python train.py --n_head=7 --activation="tanh_gelu" --attn_scale=0.177 --bias="all" --tie_embeddings=true --init_std_o=0.00424 --init_std_down=0.00424 --steps=3292
MLP neurons of a small language model. Each row is named by its layer, matrix (up: input weights; down: output weights) and neuron, and shows model dimensions 64-127. Each number is 50 + 10 x the weight over its row's rms, rounded and kept within 0 to 99.
After each neuron's rows, "fires on" lists the tokens most often at its 100 highest values on Wikipedia text that the model never trained on; "fires before" lists the tokens most often just after its 100 highest values on Wikipedia text that the model never trained on.

L4.up679:52 50 23 70 43 49 45 43 38 68 59 43 47 37 52 53 37 62 48 53 63 61 39 39 46 64 46 32 53 55 34 57 56 56 39 37 28 49 62 52 63 51 46 55 45 41 27 42 56 61 47 33 48 38 38 43 65 48 51 61 41 50 43 34
L4.down679:45 44 66 43 52 60 39 61 57 38 65 44 72 65 51 38 57 21 62 64 43 41 41 65 48 46 45 52 64 51 74 64 59 61 56 58 56 45 46 43 32 66 51 62 58 45 55 59 44 60 48 51 77 55 55 60 55 37 53 44 67 25 42 61
fires on: "=", "s", "Background", " to", "\n"
fires before: "=", "\n", " and", " =", "|", "\n\n"

L8.up415:39 51 45 50 56 43 61 60 64 50 50 38 41 47 52 45 35 44 35 60 33 48 54 45 57 58 37 34 39 64 59 70 57 52 40 72 36 46 37 34 54 59 54 75 47 52 56 35 47 55 48 51 39 54 64 45 40 32 53 49 70 43 59 53
L8.down415:61 57 55 56 46 60 56 47 48 55 42 39 56 55 62 66 59 55 53 55 64 42 38 51 33 41 47 59 64 40 46 28 53 47 53 53 65 51 59 81 35 59 57 39 45 42 62 64 57 42 56 54 66 42 45 57 63 52 59 57 43 71 52 37
fires on: "=", "dis", "|", ")"
fires before: "\n", "\n\n", "=", " ="

L6.up235:65 60 47 52 35 48 49 36 42 60 65 58 42 53 43 74 55 72 57 48 62 65 63 72 62 51 41 52 46 43 28 74 48 51 54 52 50 60 45 36 62 49 58 52 43 49 43 64 59 45 49 53 65 33 58 53 52 56 57 51 46 42 40 43
L6.down235:34 56 55 43 39 37 66 53 43 54 56 41 57 58 45 33 32 48 54 57 44 31 36 47 39 45 38 44 45 64 62 45 68 47 43 46 31 56 43 37 56 31 59 47 48 52 53 45 45 67 62 56 36 39 48 51 48 27 61 73 53 26 53 59
fires on: "=", " to", " |"
fires before: "=", " the", "\n", "\n\n"

L8.up146:67 47 42 52 52 57 47 28 59 65 44 40 59 35 53 22 64 72 50 59 66 42 60 46 39 46 53 61 60 50 37 47 39 44 39 66 46 53 54 55 66 55 44 55 46 35 63 53 45 48 48 46 50 62 76 34 68 48 44 55 47 37 53 53
L8.down146:51 56 47 56 40 40 52 61 62 56 57 43 56 49 62 50 60 33 39 50 51 44 44 49 50 29 57 37 49 61 63 60 40 59 45 44 71 50 65 31 63 46 68 55 56 57 54 50 58 40 52 55 49 49 40 55 18 42 31 58 35 45 58 29
fires on: "\n", " the"
fires before: "|", "-"

L2.up502:58 46 48 25 48 49 49 56 44 60 51 46 53 39 68 63 44 62 45 54 56 42 46 49 55 50 39 48 61 67 49 47 39 42 43 56 54 44 53 46 58 42 49 50 49 43 58 54 45 42 52 51 53 58 44 53 62 50 38 47 39 65 51 51
L2.down502:45 46 30 57 44 61 53 38 69 45 55 59 51 66 45 27 56 33 45 63 58 61 54 67 36 32 48 62 50 39 65 57 51 68 59 55 49 58 54 46 46 55 54 58 32 69 48 51 64 69 52 29 49 56 45 44 56 66 41 48 57 62 42 52
fires on: " =", "=", " released", " produced"
fires before: "=", " ="

L3.up226:46 60 45 58 53 45 59 37 62 43 70 50 44 45 61 38 58 66 58 45 55 55 48 54 52 50 43 35 69 37 59 67 49 60 57 58 42 57 50 47 43 64 61 27 60 60 52 42 39 43 32 59 34 52 48 40 46 55 62 61 63 43 49 43
L3.down226:64 52 58 39 60 53 49 73 52 50 44 35 63 64 45 77 43 53 46 44 41 52 55 53 51 44 50 51 45 63 46 49 51 45 53 51 33 40 52 48 35 44 59 51 41 41 50 60 57 36 35 61 53 45 57 58 51 38 55 49 28 44 40 59
fires on: "-", " Pts", " %"
fires before: "-", "|", " |"

L8.up18:45 62 51 32 55 52 53 60 38 57 70 34 63 30 54 43 43 42 45 52 54 69 82 46 55 58 58 44 54 50 59 69 32 49 49 53 58 49 38 61 42 56 49 67 37 42 45 67 54 59 49 45 32 63 32 29 49 66 58 43 40 35 55 61
L8.down18:66 58 44 43 38 78 57 39 54 36 50 63 57 61 42 51 48 60 56 58 57 46 53 71 37 57 56 50 48 57 56 42 54 45 64 64 39 51 53 51 55 57 57 42 51 36 39 71 47 50 58 57 49 58 46 65 52 51 19 58 18 39 50 56
fires on: "\n"
fires before: "|", "-"

L5.up789:59 44 44 45 41 46 18 37 57 48 50 74 55 51 65 35 69 43 61 50 26 46 42 55 41 51 44 58 65 40 56 48 58 53 47 57 51 43 55 45 55 48 43 36 39 59 55 43 54 32 52 46 57 62 53 56 48 52 50 41 40 74 57 42
L5.down789:48 68 48 62 61 55 45 62 43 46 52 33 23 34 50 57 42 38 40 40 75 53 47 44 61 49 50 27 32 56 37 47 51 46 46 43 46 55 49 48 57 40 72 51 50 45 59 53 60 73 52 49 65 22 44 45 55 57 56 56 59 40 60 51
fires on: "=", " also", " development", " design", " ext"
fires before: "=", "ed", "or"

L4.up200:51 43 55 45 48 62 68 50 45 63 57 57 54 50 43 65 50 77 63 44 36 49 41 70 50 58 45 40 39 41 37 40 49 61 61 54 52 46 44 47 51 62 72 55 52 57 35 69 54 53 57 38 55 59 43 49 53 58 49 62 41 47 19 47
L4.down200:52 54 43 41 50 40 63 36 65 53 46 59 63 56 59 60 41 63 55 53 50 46 52 70 47 50 43 45 48 33 44 56 53 42 41 56 22 48 52 51 39 57 45 33 52 41 71 52 51 51 45 71 48 44 25 48 37 44 56 58 50 39 42 53
fires on: " |"
fires before: "\n", " |", " —", " 0", " 2"

L4.up712:68 61 41 58 31 63 39 49 49 61 51 50 66 43 45 59 42 50 50 48 43 42 61 71 52 56 54 44 46 39 48 40 46 50 52 49 42 56 68 58 46 55 66 58 34 23 56 46 42 41 41 44 47 52 43 34 56 58 59 59 44 36 41 42
L4.down712:69 47 47 42 48 42 62 49 63 56 48 76 72 34 51 58 43 70 65 48 41 61 38 61 32 49 46 42 54 47 57 51 56 70 47 53 27 43 50 57 58 54 46 51 47 52 54 71 61 38 39 45 56 50 38 44 36 42 53 56 30 56 66 53
fires on: "="
fires before: "="

L10.up700:62 57 54 35 49 48 46 52 50 60 81 51 59 40 52 46 48 62 61 52 55 41 47 47 52 52 45 43 65 58 49 46 43 56 45 49 64 56 53 56 49 62 38 55 44 42 41 77 52 19 45 32 49 53 58 52 36 42 48 56 36 37 50 59
L10.down700:41 45 23 42 41 52 85 61 60 29 34 45 48 58 51 55 51 40 59 60 41 65 61 48 45 39 44 56 39 59 56 41 51 67 47 62 46 59 35 48 54 39 61 39 60 51 47 36 44 66 43 53 73 37 64 42 65 57 29 53 57 38 56 46
fires on: "\n\n", "\n"
fires before: "=", "|", "-", "The", "In"

L8.up209:62 50 47 55 37 46 46 50 55 56 53 64 55 45 47 66 68 69 73 81 40 49 39 46 47 52 45 47 48 35 50 74 56 59 50 40 51 61 45 50 49 48 37 62 37 40 64 47 62 54 62 57 63 61 54 44 59 51 53 36 42 38 46 44
L8.down209:35 67 40 44 37 45 58 62 47 54 63 46 39 34 48 39 47 56 43 70 40 41 54 51 47 53 41 53 37 39 52 88 72 54 48 53 46 51 42 41 52 61 59 54 57 53 60 43 72 43 60 59 62 51 46 32 56 35 71 63 29 52 34 52
fires on: "=", " U"
fires before: "\n", "\n\n", "=", "."

L8.up425:51 43 45 48 49 44 45 48 56 46 47 62 65 40 44 49 63 57 46 67 52 44 48 52 46 39 51 55 61 46 48 74 33 64 25 43 35 50 57 49 65 52 55 55 51 62 38 53 66 51 45 67 49 49 54 29 53 62 51 59 53 28 36 31
L8.down425:45 47 57 48 48 60 44 64 64 44 55 48 56 43 35 44 53 62 38 39 41 41 35 40 49 53 74 48 64 53 37 44 63 56 43 48 64 47 47 52 44 41 27 66 33 52 44 51 39 36 57 48 31 44 53 34 53 36 51 56 56 37 43 61
fires on: "=", " |", ","
fires before: "\n", "\n\n", "="

L5.up89:40 25 51 60 43 40 47 40 59 55 52 58 55 71 63 47 60 61 54 59 30 52 53 59 29 52 45 41 60 34 60 67 43 53 47 51 54 65 50 65 59 47 47 56 45 25 40 34 52 43 56 43 49 39 57 48 57 51 56 63 38 59 42 30
L5.down89:46 65 45 57 60 56 54 68 43 44 52 71 58 53 41 58 39 32 44 43 64 44 30 63 53 43 47 35 33 67 48 50 58 53 57 45 53 51 53 47 43 31 64 52 49 47 50 64 34 45 60 49 48 48 43 55 41 45 43 47 68 53 49 59
fires on: "=", " of"
fires before: "="

L6.up24:55 43 47 45 50 40 50 65 50 50 66 69 40 57 61 52 39 43 55 56 44 53 32 46 41 47 57 42 42 57 55 61 57 66 56 63 49 56 41 51 34 70 49 51 33 56 38 78 59 46 56 49 39 50 54 49 21 45 52 52 75 42 44 64
L6.down24:42 39 61 44 53 36 53 53 33 24 63 54 59 50 42 68 32 46 43 56 58 67 40 53 48 41 61 48 58 50 41 48 61 73 43 40 45 66 40 34 61 52 41 46 65 63 44 52 58 46 50 52 49 64 48 42 42 51 36 46 64 68 39 44
fires on: "|", " |"
fires before: "\n", "  ", "\n\n", " |"

L11.up409:60 57 47 50 42 70 42 38 69 71 75 29 36 39 65 63 61 63 45 51 48 53 32 63 53 62 59 45 40 53 46 33 39 45 43 42 44 43 39 50 61 61 58 48 45 60 42 54 53 41 42 38 56 44 48 40 55 22 53 49 36 54 62 46
L11.down409:39 64 52 55 62 26 57 47 37 42 22 60 41 51 45 68 51 56 20 51 52 36 57 53 44 38 35 43 46 57 60 51 67 64 54 56 37 47 37 42 56 45 53 54 39 55 49 47 49 60 47 42 45 44 65 52 56 59 47 56 68 56 50 33
fires on: "\n"
fires before: "|", "-"

L5.up66:46 20 50 45 48 50 64 56 63 50 46 69 60 56 59 56 44 58 53 55 51 49 43 55 47 44 64 77 49 50 49 61 52 60 42 53 33 44 55 42 49 48 43 49 37 58 50 60 65 60 39 52 60 42 60 34 42 39 47 63 44 49 19 43
L5.down66:41 42 41 41 40 49 50 65 59 51 54 46 67 43 42 52 62 64 52 56 49 55 43 54 55 62 54 37 53 46 51 55 46 46 42 54 61 45 43 56 58 49 56 43 51 51 45 41 46 32 46 37 26 64 59 36 59 62 63 42 47 54 52 49
fires on: " |", "|", " much"
fires before: "\n", "  ", "\n\n"

L10.up325:46 56 47 35 38 44 46 52 66 64 48 42 42 51 54 53 52 48 57 60 59 57 57 53 47 38 57 41 49 50 57 42 47 45 50 36 49 51 62 37 51 59 57 55 34 42 41 45 55 29 53 46 52 42 61 40 42 45 55 45 48 48 70 45
L10.down325:48 46 45 53 62 61 48 54 42 45 48 56 47 40 19 53 68 33 54 52 57 45 49 46 49 33 31 35 46 59 42 49 41 56 36 47 58 42 46 70 73 64 43 49 67 42 47 58 58 85 52 54 48 56 67 49 50 50 63 58 46 45 67 52
fires on: "=", "s", ")", " ="
fires before: "=", " |", " =", "\n"

L4.up219:67 38 41 48 40 55 52 43 40 57 49 51 60 59 49 54 38 63 58 51 44 65 65 72 60 38 59 53 61 57 47 38 49 44 47 53 42 40 51 54 44 51 58 56 41 57 68 56 26 75 39 42 42 49 67 33 47 60 53 48 36 41 55 59
L4.down219:68 38 61 33 46 45 58 50 41 36 45 47 46 40 32 43 53 47 58 47 39 54 25 46 48 42 62 34 59 59 61 44 53 59 44 44 56 44 47 50 51 48 54 47 48 49 54 59 56 42 36 56 69 32 39 51 39 38 59 57 62 63 50 50
fires on: "\n"
fires before: "-", "|"

L5.up107:45 44 38 48 48 63 39 45 55 49 41 70 51 69 37 45 49 59 58 52 33 55 55 57 43 50 57 39 68 54 50 54 38 72 43 31 46 67 54 67 53 47 52 41 47 58 41 50 42 47 70 65 38 42 39 35 51 51 60 64 77 46 45 66
L5.down107:59 65 46 57 59 33 59 59 55 47 65 45 53 50 48 54 51 38 61 56 64 58 35 39 68 50 50 35 44 48 53 39 63 58 52 38 32 29 43 38 57 34 62 58 51 25 55 45 51 38 52 43 49 43 70 73 49 56 42 63 49 48 41 33
fires on: "=", " =", "Species", " number"
fires before: "=", "\n\n", "\n", " of"

L7.up225:43 29 50 61 33 58 52 43 42 70 62 61 43 42 63 75 43 67 57 61 45 60 34 52 52 64 57 47 78 65 49 47 42 61 41 72 31 43 42 56 45 59 43 38 45 51 44 33 72 53 33 52 56 56 59 43 55 28 57 38 46 55 55 46
L7.down225:52 51 42 46 72 48 49 44 46 38 52 59 51 47 47 62 46 43 42 39 53 32 67 48 58 57 58 45 50 51 35 45 34 26 49 31 46 51 48 60 47 33 51 52 49 53 50 55 60 58 57 50 42 55 58 74 46 57 55 39 62 57 32 53
fires on: "\n", "'", " a", " +", "with"
fires before: "|"

L8.up270:54 29 52 60 55 43 53 60 30 57 64 46 53 47 37 46 51 54 27 45 47 51 46 69 60 53 66 21 55 44 71 54 48 60 46 53 35 46 59 60 56 58 59 49 36 58 42 60 67 36 57 57 53 33 51 45 51 58 52 58 73 42 29 51
L8.down270:47 34 51 51 43 54 33 51 38 37 59 50 50 43 51 47 43 43 38 67 54 62 45 51 52 65 58 37 43 61 57 55 42 67 57 41 54 40 45 47 66 73 40 35 61 46 50 41 76 54 48 54 51 34 45 44 38 50 55 52 48 32 35 32
fires on: " |", ";"
fires before: " |", " 0", " —", " 1", " +"

L5.up805:51 47 48 50 33 37 47 41 46 67 50 49 42 51 35 46 67 41 57 63 58 60 39 53 51 62 44 44 33 32 59 64 44 54 50 42 31 50 56 46 72 47 51 52 36 44 45 43 60 46 64 58 63 41 63 43 52 57 57 48 57 50 52 36
L5.down805:62 69 45 53 51 52 45 56 47 52 46 43 41 54 70 56 37 45 58 45 49 51 56 42 65 46 49 49 53 61 48 49 62 43 50 58 52 46 42 48 52 47 80 36 54 49 70 49 38 50 41 52 57 34 60 56 38 47 55 65 54 54 55 56
fires on: "=", "y", "f"
fires before: "=", " is"

L10.up96:53 31 53 53 52 52 38 43 49 52 37 61 48 61 56 33 42 50 65 49 53 39 69 54 40 49 44 57 44 50 35 49 53 58 53 53 33 58 57 47 44 51 28 37 66 48 51 49 50 64 40 45 57 53 70 45 56 49 64 61 52 36 59 54
L10.down96:69 52 40 47 48 33 55 56 57 49 29 56 32 80 50 58 44 45 33 49 52 44 41 55 59 61 48 24 60 59 50 59 45 34 38 47 53 63 45 58 57 44 56 47 58 41 39 48 48 45 60 37 39 34 51 58 47 54 50 58 46 52 60 41
fires on: "|", " non"
fires before: "-"

L10.up729:55 58 39 70 47 47 48 34 40 40 48 58 59 34 49 54 52 56 55 51 43 40 44 65 53 47 54 56 47 35 55 49 57 49 62 41 53 53 56 49 62 58 34 47 35 46 51 55 38 66 41 34 56 73 45 40 53 45 66 58 44 48 53 46
L10.down729:50 39 43 68 63 48 38 70 57 55 48 57 39 50 50 60 47 37 58 69 62 42 61 47 55 63 48 35 58 32 55 63 57 50 40 49 45 27 46 44 42 64 39 34 66 57 27 30 71 43 39 55 73 56 57 62 43 39 76 46 50 64 44 37
fires on: "\n", " the", "|", "ti"
fires before: "|", "-"

L6.up430:56 36 55 41 49 44 49 53 50 55 43 64 63 42 71 51 47 63 65 64 45 59 33 50 49 44 47 29 62 46 46 49 47 68 58 43 41 39 50 47 40 63 49 54 46 41 32 62 67 46 53 49 49 44 54 29 60 52 55 57 64 45 49 46
L6.down430:49 53 47 32 65 35 25 40 51 60 48 33 45 57 37 47 57 68 44 38 50 43 47 60 63 42 64 34 53 34 46 80 62 60 30 47 52 67 44 63 47 47 67 59 52 42 49 59 48 60 48 48 35 47 44 29 58 42 45 57 38 43 52 53
fires on: "|", " |"
fires before: "\n", "  ", "-", "\n\n"

L2.up496:48 39 48 65 51 43 48 41 52 45 55 67 39 43 55 40 50 55 62 62 57 66 51 62 43 55 48 61 62 36 61 43 55 47 74 56 39 36 38 65 61 64 49 55 58 43 41 48 50 68 56 54 66 63 38 35 53 57 56 50 60 39 32 38
L2.down496:51 38 66 60 42 47 58 82 37 31 58 38 63 60 49 43 36 38 57 52 32 53 42 45 46 50 46 21 39 55 63 59 46 53 49 56 71 62 47 49 49 27 45 68 37 68 55 55 51 44 44 54 51 56 56 46 55 47 71 50 58 46 38 56
fires on: "\n", "\n\n"
fires before: "|", "=", " |"

L2.up190:54 42 44 55 56 52 38 39 51 52 56 47 49 58 50 52 45 28 56 73 66 49 50 51 52 31 56 51 76 56 71 49 34 64 46 49 36 42 48 60 75 42 55 55 48 48 49 40 53 66 48 53 68 45 43 44 35 57 55 63 55 43 44 54
L2.down190:57 68 57 50 50 39 64 52 49 33 60 63 39 47 56 41 28 49 52 50 51 30 44 51 32 27 57 44 47 42 66 63 35 65 38 49 65 55 61 55 51 30 78 51 47 58 53 53 42 45 62 51 38 46 59 44 43 48 69 63 61 59 37 68
fires on: "\n\n"
fires before: "=", "The", "In"

L5.up211:56 37 46 37 47 41 66 75 49 56 60 36 59 56 53 56 47 57 43 53 51 74 47 63 57 53 47 61 69 43 53 47 38 50 36 38 38 38 56 44 72 42 50 61 41 60 34 48 68 27 49 54 60 49 45 40 60 65 56 56 56 32 37 49
L5.down211:31 36 33 50 42 43 31 66 38 82 58 45 64 55 48 51 59 53 44 52 65 51 31 51 35 49 73 35 60 51 48 61 45 52 38 47 44 64 54 57 60 59 42 67 33 57 48 56 50 34 63 62 45 52 66 33 75 55 51 55 49 47 33 47
fires on: " |", ";", "|"
fires before: "\n", "  ", " 0", " 4", " ±", " 100"

L5.up34:43 43 51 70 48 67 32 45 52 35 53 60 64 62 52 34 56 62 40 69 50 70 58 57 42 45 57 44 49 56 60 43 50 69 40 63 39 66 59 43 41 50 51 23 48 45 40 48 53 54 45 59 44 38 65 46 61 49 67 58 62 71 42 51
L5.down34:57 36 58 57 55 63 47 66 56 46 47 48 41 49 53 48 52 36 71 41 42 41 51 44 52 56 42 53 38 60 40 54 60 49 47 38 45 65 47 54 51 48 73 65 58 47 44 32 41 46 53 43 67 40 59 66 45 52 60 41 42 39 39 50
fires on: "="
fires before: "="

L5.up541:49 38 42 41 35 38 42 51 49 32 61 56 60 50 49 61 45 60 66 58 67 51 44 62 38 45 48 14 38 38 55 45 52 52 51 48 52 50 36 55 38 61 53 54 49 50 53 56 56 41 57 47 44 53 54 42 53 38 48 43 58 45 49 53
L5.down541:21 42 45 40 51 40 55 70 40 19 66 33 33 57 56 67 62 68 49 50 36 39 46 52 47 53 61 44 60 42 49 50 64 44 34 55 44 54 41 44 64 39 57 43 52 55 53 49 49 44 45 53 54 50 58 47 43 53 42 54 52 52 59 46
fires on: "\n\n"
fires before: "=", "|", "-", "17", "The"

L7.up201:55 61 43 57 48 50 60 34 59 42 63 59 65 51 36 46 52 53 60 64 48 35 42 54 42 42 43 40 48 21 60 43 24 47 58 52 45 47 56 48 55 32 49 46 45 47 59 47 42 19 59 49 51 43 45 53 45 42 58 55 56 40 57 49
L7.down201:32 27 52 37 44 41 59 72 50 40 41 43 33 40 58 56 57 57 57 34 49 46 42 43 54 49 60 58 48 55 51 50 53 44 42 56 44 48 61 52 49 51 55 36 61 44 45 60 40 43 49 54 54 56 46 56 67 51 51 44 56 55 49 55
fires on: "=", ","
fires before: "="

L11.up690:66 35 33 58 36 41 45 60 39 63 61 47 47 59 65 49 31 49 53 59 52 37 54 56 56 53 44 54 64 39 53 45 40 58 31 42 42 44 61 39 62 48 49 55 50 63 55 47 56 60 23 33 41 31 58 43 56 46 53 40 64 37 39 55
L11.down690:47 64 75 59 50 61 45 36 66 39 56 65 40 67 40 62 58 39 50 45 61 45 49 51 44 71 56 36 41 48 45 56 53 48 60 43 38 46 46 37 55 56 48 46 59 61 36 45 53 49 67 66 51 31 50 52 46 52 57 52 46 54 46 39
fires on: "\n", " |"
fires before: "|", " %", "\n", " Apps", " ±"

L11.up573:53 34 49 61 35 70 42 53 43 68 57 51 35 39 67 56 42 70 40 50 49 42 44 39 60 61 56 52 42 61 54 56 73 50 49 55 18 23 35 56 57 61 36 60 48 40 57 44 47 55 51 60 50 39 59 56 81 30 63 63 58 36 35 49
L11.down573:34 49 80 60 70 39 57 52 67 44 55 45 42 32 43 39 62 42 47 59 51 41 50 56 44 41 42 37 68 48 33 58 48 49 52 49 41 59 46 63 44 38 58 51 55 38 51 60 49 48 62 69 60 55 38 39 61 60 60 37 19 46 46 42
fires on: "  ", "\n", "=", "ima", " class"
fires before: "|", "=", "r"

L2.up391:43 50 55 60 42 41 43 52 48 31 53 56 44 36 70 60 54 56 65 56 50 37 54 66 58 45 49 54 39 62 53 46 60 62 35 46 42 54 44 52 54 57 36 54 49 51 52 42 51 45 43 49 58 53 58 60 57 48 55 71 52 60 48 47
L2.down391:58 44 45 54 62 64 68 42 54 65 57 61 62 63 28 44 53 52 43 48 45 49 57 37 35 54 50 56 52 42 58 58 48 45 47 47 55 55 55 46 50 52 50 70 55 40 42 52 54 60 49 61 53 55 36 46 49 41 51 40 51 50 75 66
fires on: " =", " left", "ear", " Leader"
fires before: "=", "ance"

L2.up20:50 60 63 42 34 55 50 47 63 52 34 60 50 33 62 57 54 46 69 57 56 63 45 45 56 57 53 71 48 53 47 60 70 61 32 55 45 45 55 69 53 62 47 45 58 58 63 49 68 50 59 52 60 50 43 36 71 56 56 57 59 32 36 59
L2.down20:40 40 59 39 46 56 40 81 54 39 78 55 50 58 33 45 48 35 37 54 28 47 61 36 50 52 54 50 56 58 61 59 55 41 47 43 62 47 57 46 45 18 58 80 35 43 45 40 52 57 42 46 66 49 56 45 56 43 67 48 60 51 57 45
fires on: "\n", " first", "-", " First"
fires before: "|", "-", " place", "The"

L6.up637:50 55 51 46 25 47 59 44 65 55 42 74 61 41 51 54 44 60 59 51 30 35 41 50 48 48 65 47 54 52 35 51 63 63 59 44 57 42 52 59 49 49 66 49 48 61 51 54 62 30 63 55 46 53 55 31 28 45 61 57 76 46 49 41
L6.down637:36 56 45 57 59 59 47 55 46 44 45 50 43 51 65 53 54 55 36 65 52 41 56 58 67 60 45 49 72 64 34 37 45 47 69 39 54 33 49 55 47 44 57 47 48 18 68 46 68 57 32 44 49 58 70 41 65 42 64 58 42 54 61 47
fires on: "=", " played", " out", " contract"
fires before: "=", "\n\n", "\n", " with", " in"

L6.up820:48 70 42 41 49 59 52 36 56 56 35 42 61 47 56 65 51 50 64 57 43 45 63 53 38 50 39 42 55 35 52 40 55 68 54 59 35 46 67 54 53 38 58 39 51 39 43 68 42 49 55 45 61 55 50 51 52 51 48 55 63 40 45 45
L6.down820:25 54 37 26 72 69 61 58 49 42 36 57 43 56 38 51 37 50 46 48 56 48 51 50 44 31 39 59 60 60 49 55 56 60 70 48 54 47 47 50 67 51 50 60 50 76 48 50 46 56 52 59 63 30 44 60 55 48 49 54 56 54 55 52
fires on: "="
fires before: "="

L4.up72:48 34 50 53 43 42 48 65 64 39 65 61 49 41 46 50 52 29 57 54 46 31 34 62 50 45 50 55 57 35 54 40 52 70 41 45 40 47 46 56 60 51 67 49 29 60 44 46 65 52 53 53 64 51 49 53 55 46 48 57 66 54 52 61
L4.down72:47 54 41 49 56 39 67 45 50 57 53 61 40 49 55 55 55 47 51 46 49 41 46 58 38 57 57 60 39 50 45 55 42 54 45 47 42 52 41 55 57 58 38 54 51 37 47 53 55 54 57 54 44 47 52 55 39 43 59 74 55 48 38 41
fires on: " 0", " |"
fires before: " |", "\n", " 0", " in", " —"

L7.up60:58 60 37 54 60 54 41 43 64 44 40 46 52 32 35 48 47 55 42 40 50 72 57 62 44 53 40 51 57 46 54 58 50 53 50 35 33 51 58 34 53 43 51 52 37 29 53 45 48 49 50 50 60 28 54 33 53 52 55 74 50 31 51 31
L7.down60:55 51 39 40 39 35 41 49 54 37 68 70 32 62 37 41 56 57 42 49 61 72 53 53 50 55 62 36 45 59 67 52 53 39 50 59 47 55 49 61 51 49 51 49 53 58 46 65 58 54 46 48 26 37 55 48 37 50 34 42 43 45 40 52
fires on: "=", "-"
fires before: "=", " •"